MLP neurons of a small language model. Each row is named by its layer, matrix (up: input weights) and neuron, and shows model dimensions 368-431. Each number is 128 + 32 x the weight over its row's rms, rounded and kept within 0 to 255.
A block is one neuron, or neurons of one layer that tend to fire together. Before each block is what it responds to, as a language model described it from the Wikipedia text at the highest values.

Description: Short inner pieces of split proper names and abbreviations, mostly right after a capitalised start, e.g. Pv-t, Ct. D.C., O'Folliard, U23.
L5.up506 [123 162  53 142 144 137 209 107 104 130 103 124  98 139 110 120 184 123 105 163 112 106 151 139  69 141 138 189  98 103 128 159 123 142  93 115 107 120 143 189  96 117 146 157 140 138 115 103 135 153 141 110 129  89 119 121  99  83 129 124 116 176  59 145]
L5.up1232 [154 109 127 127 119 130 150  68 105 111 132 157  80 152 103  64 133  76  64 194 124 220 173 172 109 124 141 152  94 130 106 132 120 110 118  99  70 142  93 140 122 140 103 107 150 154 136 135 111 133 121 111 115 152 147 126  95 140 137  97 157  73  91 112]
L5.up2057 [146 140 102 110  96 133 166 158  88 156  99 143 119 150 110 110 215 107 124 114 157 148 160 169 113 194 138 149 112 166 164 128 121 122 121 171  82 139 146 185 117 122 138 185 161 179 112 116 127 127 155 130 118 131  99 145 138 123 163 108 159 118 135 110]
L5.up3065 [120 158 132 128  97 130 167 195 114  99 150 142  69 201  72  89 133 135 160 145 109 193 118 119  89 195  69 140 150 154 111 132 204 186 116  97 144  57 151 147 103 137 190 141 167 122 169 126 143 150 151 213 130  78 112 102 101  94 116 130 120 167  82 112]

Description: Title words and name fragments just before a personal or place name in historical biographies, such as Duke, St., Archduchess; also year digits and la.
L5.up730 [186 172 133 134 140 169 111 110 100 109 123  95 127 113 165 198 152 101 157 116 142 142 109 145  81  93 183  89 150 140 181 130 122  83  95 104 138 114 115 108  91  92 147 142  51 148 135 114  99 124 188 103 150 156 134 111 128 148 117 163 148 217 127 152]
L5.up998 [156 150 187  87 146 104 123 167 105  93  95 107 127 136 143 138 119  61 161 208 158 205  97 118 114 131 154 103  79 126 177 139 102 127  67 146 140 160 127 108 123 104 163 204 122 131 148 121 103 148 166 166  91 123 127 143 118 148  87  81 109 155 116 157]
L5.up1467 [188 107 143 132 135 163 149  95 117  63 121  87 130  81 114 164 140  98  96 122  92  96 144 119 160 120 155 116 190 147 165 129  80 120  95 165 109 109 179 130 182  98 130 171 164 153 120 122 129 118 154 111 151 146 161  91 147 169 134 119 122 215 151  95]
L5.up2178 [115 148 161 110 111 111 114 163 140  91 110 130 126 150  99 187 174 160 169 148 140 160 130 120 101  94 108 119 165 157 129 177 160 106  77 146 153 155 135 143 117  69 114 151 138 128 128 133 123 134 162 140 123 116 149 112 119 159 161 164 147 169 139 169]

Description: Final pieces of date expressions: the s in decades (1990s, 2000s) and last year digits (2012), plus some plural noun endings.
L3.up726 [106 133 134 169 144 116  96 136  90 126 128 128 132 154  66 111 122 158 177 188  74 117 105 162  84 154 156 157 121  70 115 145 135 138 183 151 138 148 162 125 112  99 121 123 117 122 123 151 148 157  85 129 111 115 132 145 166 130 201 131 200 125 106 156]
L3.up1523 [168  86 168  94 189 172  68  79 136 107  94 119 150  92  90 112 117 131 104 146 146 184 104 116 138 135 131 149 101 145  75 189 181 122 131 112 139  81 166 142 111  96  92 159 104 115 184 126 141 155  80 147 157 153  97  64 134  99 127 119 106 121 132 165]

Description: Word-final subword pieces, mostly a plural s on nouns, acronyms and ethnonyms (sovereigns, Gauls, SLRs), plus endings like -ers, -ins.
L3.up1808 [148 131 144 103 130 140 183 201 135 106 164  91 157 128 151 110 137 151 138 177 129 146 149 165 130 133 175 120 191 149 125  97 114 103 122  98 107 154 136 169 105 171 176 133 128 196 135 124 129 154 131 120 135 103 154 131  70 134 102 118  77 164 117 203]
L3.up2689 [150 117  87 114 118 116 122 165 100 143  73 106 124 128 182 157 164  99  69 119 108 173 103  67 116 127 157 120 169 105 166 102  94 141  99  92  94 131 138 112 168 101 149 148 111 154  55 115  68 135 151 150 122 198 174 147 117 145 109  80 109 135 113 183]

Description: Tokens completing a prepositional phrase after "in", chiefly the digits of years or counts plus time and place words, such as "in time", "in 2009", "in Minneapolis".
L4.up96 [136 133 161  88 133 183  93 146 169 146 107 185 138 108 174 137 124  90 208 179 151 119  99 101 164 107 136 211 109 120 103 100 176 157 135 105 132 115 154 170  77 113 143 138 103 138  75  83 177 121 121 154 164 118 149 135 165 172 141 109 127 108  91 100]
L4.up370 [ 94 146 119  76 107 125 164 131 128 157 115 174 167 148 169 107 117 104 113 156 115 160 129 127  57 171 116 149  80  57  85 123 122 104  95  98 135 124 133 136 107  74 134 183 137  88  97 109  67 183 127 138 117 111 123 115 113 137  71 135  67  75 138 118]
L4.up389 [ 93 134  74 119 144 143 137 157  76 141  99 138 169  52 102 132 152  96 127 172 126 146 148 143 128 132 176 157 128 101 159  89 119 146 117 103 110 142 114 135  97 165 137 118 125 202 114 175 130 173  92 143 151 110 141 129 145 122 113 156 151 122 138 109]
L4.up419 [ 93 110  91 115 103 135  74 144 118 140 153 189 157 174 108  32 128 146 132  84  86 138  86 127 115 122 122 129  75 115  83 143 116  92  85 105 187 129  80 144 109 121  95 123 155 111 120 143 137 167 121 106  97 185 160 205 155 177 168 126  84 132 162 109]
L4.up932 [127 157 115  95 129 107 126 168 149  95 146 117 161 169 115 100 108  69  95 124 132 173 135 120 164 185  97 129 123 116 127 100 130 122 115  95 189 163  81 116  95 158 104 154 133 141  88 131 153 195  60 190  65 172 134 137 156 161  91 102 115 172  82 101]
L4.up2184 [ 89 106 177 118 138 120 102  89 144 103 160  91 151 134  79  83 127 120 180 136 140 131  92 101 137 136 114 119 108 155 101  60 183 130  91 146 182 118 120 116 100 132 141 131 117 134 158 157 144  86 148 152 117  95 101 140 103 134 157  97 165 129 109 148]
L4.up2273 [ 90  89 152 113 173 111  99 105  91 151 223 152 144 121 126 112 176  93 112 125 128 140 108 118  79 146 162  88 187 121 169 108  88 177 181  84  85 150 149  74  42  88 119 120 128 124 105 172  78 217 140 153 157 177 151  86 152  98  83 114 100 112 142 135]
L4.up2327 [111 108 117 100 113  82 170  82 150 134 170 165 172 144  69 113 103 160  79 126 163 126 140 117  84 150 202 116 148 146 123 155 138 143 136 153 145 125 194  83 154 151 133 172 134 136  61 139 169 168 104  97  64 142 107 168 179 106 104  91  74 106 128 167]

Description: The last token that completes a multiword noun phrase or name, usually before a comma, period or preposition: World War I, Premier League, second round.
L4.up402 [133 132  86 118 136  94  72  65 129 176 118 148 164  94 139 160 108 113 175 209  95 134 165 138 145 108 159 174 115 144 126 187  99 214 112  97 123 135  96 142 115 159 147  89 140 120 128 135 102 170 103  86  85 150 124 170 170 144 156 153 150 140 138  86]
L4.up405 [ 82 162 148 120 174 132 156 167 103 126 128 132 144  99 152 130 156 154 113 134 111 130 163 156 140 122 145 174 100  98  46 138  90 127  74  55  99 167 139 145  90 111 115 127 122 121 164 162  83 205 134 128 145 105 198 157  90 162 121 125 145 172 127 101]
L4.up603 [140 130 166  79 158 115 118 133 128 139 205 112 183 100 102 103 110 139 127 121  97 145 180 137 123 138 100 127 122  68  76 142 102 118 120 106 116 159 123  93  88 118 197 128 126 142 155 152  84 167 172 113 112  96 180 151 131  90  84 167 198 120 182 139]
L4.up1433 [ 81 143 103 161 188  95 142 143 107 125 145 136 135  98 167 126 162 162 171  99  83 167 133 188  64  96 167 159 107  83  92 123 125 129  75 107 129 122 132 137 127 101 111 154 137 130 158 155 102 173 133  69 135 135 175 137 137 134 132 172 134 177 176 108]
L4.up1942 [ 98 143 101 145 207 132 129 107 147  96 107 152 143  69 148 141 145 146 122 111 134 151 122 166  88 127 139 120  70 148  74 155 118 161 154  85 111 138 140 140  91 146 130 129 127 144 139 137 102 192 103 119 104 131 170 169  87 141 156 152 149 163 148  80]
L4.up2794 [105 157 126 110 168 116 115 159 120 164 127 181 149 101 176 129 130  81  98  73 139 121 152 134 119 155 132 153 131 109  89 113 121 141 124 109 128 125 136 133 116  95 149 101 106  74 115  96  72 129 176  94 128 117 138 148 158 118 138 167 131 161 176 137]
L4.up2871 [112 102 128  96  99 126 137 151  96 116 194 130 122  63 162 105  72 169 116  90 108 115 165 166 125 102 188 100  93 152 132 177 101 137  84  86 108 142 137 132  45 122 129 137  96 127 161 157  86 192 100 122  93 137 199 147 100  90 128 192 121 119 146  96]
L4.up2966 [ 98 127 181 194 133  99 181 161 119 117 118 160 109 128 104  72 153 138 108 152 127 190 122 151  73 168 167 179 134 117  97 145 121 129 165  88 126 149 187 126  73 109 152  90 155 145  90 121  82 207 149  98 101  74 124 118 108 151 136  82 157 134 127 132]

Description: The head noun ending a modified noun phrase for an event, deal or organization, such as reality show, one-year deal, holding company.
L3.up1491 [136 115  89 136  94 141  94  79 135 152  49 136 146  87 143 184 101 187 103 223 204  79 176 113 127 163 116 107 140 117 132 122 141 119 134 125 142 134 119 152 147  71 162 140  93 134 126 126 100 196  82  90  98 108 124 155 138 136 116 137  73 129 136 129]
L3.up2643 [130 145  99  95 180  90 136  84 115  94 134 153  66  96 188 129 155 163 118 157 147 118 161 127 116 162 115 175 102 121  70 143  71 104 115 107 118 149  98 161 157 109 138 161  99 121 113 150 118 126 215 127 103 122 134 133 123 105 147 131 147 119 120  76]

Description: Final pieces ending in -s that close a split multi-token word, mostly plural nouns or surnames: Heartbre-akers, Schwep-pes, humbuck-ers, Siss-ons.
L4.up293 [120 114  89 127 170 134 123 164 104 112 138 134 118 112 100 140 161 138 117  95 161  89 194 156 114 167 164 162 113 171 160  79 144 153 108  82  74 152  98  84 132 117 114 153 112 146 199 159 154 157 166  64  96 129 155 125 147 148 107 113 102 105 112 134]
L4.up577 [151 131  72 121 174 185  48  97 135  98  82 105 155  74 210 118 145 161 109 137 147 139 145 186 109 122 166  89 107 110 174 142 133 115 109 101 130 117 106 168  92 146 133 126 102 122 162 134 113  88 107  69 106 190 138 126  85 158 136 119  69 131 131 119]
L4.up712 [107 102  96 126 115 122  70 143  70 173 119 141 171  42 169 113 162 148 152 118 176 142 151 165 143 136 158 191  68 123 135 132 152 163 140 124  82  71  64 157 119 140 148 135 141 130 152 174 104 139 118 122  93 158 129 174  61 107  81  79 118 125 118 145]
L4.up1428 [ 90 106  95 115  92 135 131 133 186  86 136  59 193 121 151 157 108 176 142 151 121 210 135 122 135 166 199  82 124 148 104 147 153  95 100 114 125 128 164 141  71 124 169 160  91 166 123 125  99  99 131 151 154 175 105 118  34  61 139  90 183 165  57 150]
L4.up1885 [109  65 143  84 134 105 111 159  94 173 152 165 132 109  85 118 145 119 107 221 130  95 161 163 105 123 149 154 119 119 142 150 124  99 144  76  88 102 109 146 135 154 158 150 163 186 104 168 136 119 130 126 146 179 127 150 114 166 158 142 116  90  78 127]
L4.up1980 [139 118 168 147 149 168 139 137  92 111 157  84  60  89 110 112 128 143 130  81 165 178 166  99 119 106 128 145 152 174 118 103  94 130 138  65 138 151 200 168  68 109 167 191 115  78 187 148 101 142  92 102 138  89 179 118  83 149 118 152 134 169 124 137]
L4.up2553 [177 109 104 143 196 168 138 160  98 114 155  59 152 104 127 101 102 155 163 164 186 138 148 173 147 124  75 163 136 115 137 109 119 184 130 135 101 134 180 135 151 144 125 135  83 103 133 140  86 126 139 165 161 170 169 137  74 150 107 100 104 133 151 100]
L4.up2980 [163 110 109 124 128 165  51 154 115 112 117 107 107 107 165 124 180 110  95 127 140 185 126 142 189 156 146 117 171  82 159 115 162 163 105 121 121 108 100 174 157 109 151 107 119 158 167 114 110  97 155 159 134 148 125 118 113 126 133 154 117 112  77 131]

Description: Later word pieces or words that complete a proper name or term, often in sports tables and lists, e.g. McDaniel-s, Blue Crab-s, I-A-A.
L4.up248 [191  87 141 168 167 111 132 108  94 113 148 143  93 108 154 122 162 161 187 130 156 193 103 118 131 152 141 174  96 114 140 147  79 137 148  91 197  92 153 169  45 136 165 135  89 132 138 135 108 214  68 139 127  73 108 137  58  69 194 181  83 121 150  83]
L4.up321 [150  95  83  89 139 143 124 157  90 105 163  85 141 178 164 115 145 125 174  90 108 132 185 133 142 145 178 126 121 140 136 115 153 103  67  26 177  91 122  51 130 138 152  85  88 128 159 123 169 171  83 161  94 121 147 154 145  89 144 162 128 109  66  90]
L4.up476 [167 182  65 125 124 130 104 150 122 155 179  93 153 121 134 153 138 166 171 117 144 216  99 141 125 179 167 135  79  54  83 129 157 115 163 140 167 125  90 167 106 133 119 142  98 208 201 102 117 150 111 164 101 109 115 157 177 129 113  94  91  95  91 103]
L4.up806 [109  90 130 149 102 110 112 170  95 108 135 146  77 134 124  84 115 106 125  76 114 123 135 145 162 185 163 170 124 145  49  68 145  70 174 128 148 116 137 128 151 111 162 115 134 146 113 147 152 127 132 172 101 127 141 141 100  82  97 111 198 172 117  87]
L4.up1368 [174 154 129 121  93 120 160 170 117  98 116 156 114 155  96  80 235 136 121  66 162 164 109 123 124 124 123 155  79  95 149 106 107 138 130 142  80 118 149 164  65 180 141 139 111 175 119 153 213 106 188 157 116  89 166 101 127 133 127 131  85 138  75 169]
L4.up1398 [137 112 143 152 135 148  92  86  60 144 129 130 161  90 131  89 190 160 103 167 153 183  88 125 109 159 180 153  71  54 109  58 141 137 156 130 121 107  83 141 105 131 144 163  81 166 181 105 133 146  95 119  93 128 124 139 146  79 154 113 159 121 104 109]
L4.up2126 [123 161 115 140 123 107 108 135  49 123  89  83 104 109  85 140 200  95 124  99 112 183  97 210 105 141 186 214 102 132 120 103  96 130 152 116 109  94 203 142 122 122 173 227 109 162 139 168 142 101 100 132 129 159 136  92 178 179 120  79 130 105 106 138]
L4.up2972 [140  97 105 135 124 102  64 109 101 107 162 117 128  66 161 134 132  76 135 107 112 103 116 126 165 185 154 184 103 114  77  86 135 176 123 145  93  96 102  54 168 141 124 156 157 130 165 122 136 118 123 146 156  95 154 144 114 151 130 112 136  98 133 115]

Description: The final head noun that completes a modifier-plus-noun phrase, often a job or institution (communications executive, telephone call, Junior College), plus surname endings (Mag-ath).
L5.up497 [135  69 145 142 127 129 119 137 132 147 175 147  80  99 152  63 143 178 112 103 171 135 191 197 146 121 158 186  93  96 131 101 139 150 151 102 103 148 129 125 169 103 143 119 169 121 135  56 149 144 104 111 135 163 157 135 161 105 109 162  84 122 132 173]
L5.up1380 [119 142 129  80 128 101 112 121 161 144 108 110 115  83 162 138 179 128 171 132 150  73 137 144  93 151 151 126 113 109 112 138 152 139  65 112 206  94  64 172  86 138 160 138 164 158 109 151 110 114 115 108  71 160 110 141 133 116 150  88 126 141 116 125]
L5.up2123 [ 91 170 149 108 132 198  96 150 114 162 130 158 156  96 146 143 106 137 153 156 154 172 108 133 156 140 190 128 152 116 112  94 125 116 105 127 126 117 127 107 109 134 140 111  91 111 123 122 111 194 145 100 180 117 114 120 127 100 126 165 135 159 125 137]
L5.up2244 [ 96 164 157 138 167 124  92 154 123 142 164 133 173 114 101 107 116 108 122 135 123  93 138 175 121  70 156 151 107 112 135 149 131 107 100  83 101 129 163  88 131 130 103 130 141 179 118 181 104 240 125 110 122 142 116 153 148 101 116 148  93 106 126  97]

Description: Mostly past-tense verbs of acquiring, placing or forming after a noun or auxiliary (acquired, placed, launched, joining), plus word-ending pieces (ets, ash, uts).
L3.up500 [155 129 110 112  86 129  76 138 147 115 105 152 170 128 106 140  98 151  93 100 149 151 141  53 168 117 157 103 153 138 175 183 125 102  91 114 113 154 162 114 136 115 186 154  92 148 149 150  67 111 196 110 128 121 101 161 163 126  96 114 151 170 120 165]
L3.up2626 [151  69 131 138 150 142 129 120 125  91 132 150 105 121 148 110 117 109 135  94 179 203 116  86 140  95 130  93 159 149 127 108 169 131  89 172 105 143 152 132 113  82 165 129 110 128 105 143  99 151  82 165 101 137  99 151 136 192 182 187 159 160 190 148]

Description: Mostly the period in "St." before a saint's name in church and monastery contexts, plus pieces inside foreign names (Vald-em-ar, P-iast).
L4.up1741 [153 135 178  70 109 128 107 147 118 114 114 184 160 108 117  98 144 126  76 174 130  95 237 147 111 121  87 126  84 141 147 152  50 114 119 112  92 170 132 174  70 142 189  96  75 150 129 188  72 168 145 155 125 154 181 179 187 142 199 109 137 201 122 216]
L4.up1803 [188 144 128  86 153 156  99 153 119 114  94 172 169 163 117 120 129 122 114 106 185 178 141 131 116 111 120  90 154 158 178 137 143  85  72  79 136 163 106 138 122 109 161 169 136  78 119 105  53 140 120 144  42 111  95 146  51 129 121 155 114 191 135 149]
L4.up2034 [116 128 112  88  87 152 112 157 129 138  72 147 144 149 164 148 147 121 108 146 112 115 113 103 169  96 121  92 127 176 182 133 106 122  83  89 119 132 131  91  67  99 137 145 106 203 160 156  84 138 143 143 118 183 113 100 142 145 105 142 190 137 171 185]
L4.up2057 [187 142 157 154  87 144 121 152 152  77  99 140 138  96 145 139 162 184 150 136 199 109 101  81 194 144 172 121 156 136 151 191 138  54  91  69  96 142 138 212 127 105 112 169  69 161 165 134 108 124 137  99 125  92 111 150 142 153 126 145 133 124 175 164]
L4.up2182 [145 190 170 123 142 154 164 151 150 136  99 109  92 135  78  88 137 152 130 131 198 116 119 137 163  66 146 110 177 138  79 142  98  53 115  91 119 195 130 116  97 133 166 117  95 137 125 117 132 185 142 138 106 144 132 160 110  84 176  73 103 146 151 173]
L4.up2320 [141 140 167  78 136 128  98 148 145 143  73 107 175 173  98 111  97  86 148 164 171  95 169 104 149 148 100 157 123 139 141  99 163 125  80 175 125 168 138  49 129 129 115 175 174 108 123 185  93 147 148 142  92 128 108 124 198 202 133 100 109 184 171 108]
L4.up2606 [132 126 136 147 125 143  77 149 121 122  86 116 147 113 138 122 172  80 166 109 125 132 194 164 150 162 140 109 119 133 126 114  86 172  96  81 138 127 107 112 102  86 131 224 121 147 122  78  98 184 172 199 111 132 129 126 127 202 124  45 126 135 166 153]
L4.up3066 [ 84 157 126 121 139 154  90 174 147 123 108 184 149 107 135 142 161 169 157  83 131 121 148 163 167 139 124 111 152 151  91 181 121 115 120 125 120 143 133 139 116 131 170 182 136 114 117 141 138 137 177 141 144 183 149 100 109 128 121 167 127 182 171 154]

Description: Fires on the last digit of a year after its prefix, like 202|6 or 192|7, mostly in sports career text; weaker on the that opens a phrase, as in the fourth round.
L5.up234 [107 169 156 140 102 133 128 103  98 146 133 136 184 111 158 125 155 158 112 105 196 155 144 115  71 147 117 105 130 196 156 146  97 113  84  98  73 160 160  87 119  71 108 126  76 233 145  96 110 191 100 110 155 101 160 153 120  92 136 185 147 157 149 115]
L5.up721 [198 143 126  76  79 142  79 127 104  96 138 176 109 144 160 149 173 151 158 174 153 136 143 203  81 142 110 138 176  73 139 131 136  61  85  96 144  91 189  77 165 153 139 157 104  92 129 117 169 120 119  97  66 107  78 123  85  58 142 139 116 133 108 142]
L5.up1448 [180  76  84 112 113 151  86 163  77 167 101 126 103 113  98 176 152 127 217 134 144 178 119 151 119 142 138 140 150  69 174 120 116  94 120 139 116 108  98  79 142  79 121 134 144 122 145 124 106 104 104 100 101  98 112 122 136 100 120 140 127 130 124 106]
L5.up2130 [120  92 111 142 148 134 113 114 127 126 152 156 131 146 106  78 145  83 153 136 130 173 136  99  82 168 111 205 165 116  88 116 106 103 173 117 138 152  76 154 159  93 149 175 157 157 171 131 107 145 101 144 156 102 112 145 202 130 135 139 160 126  92 108]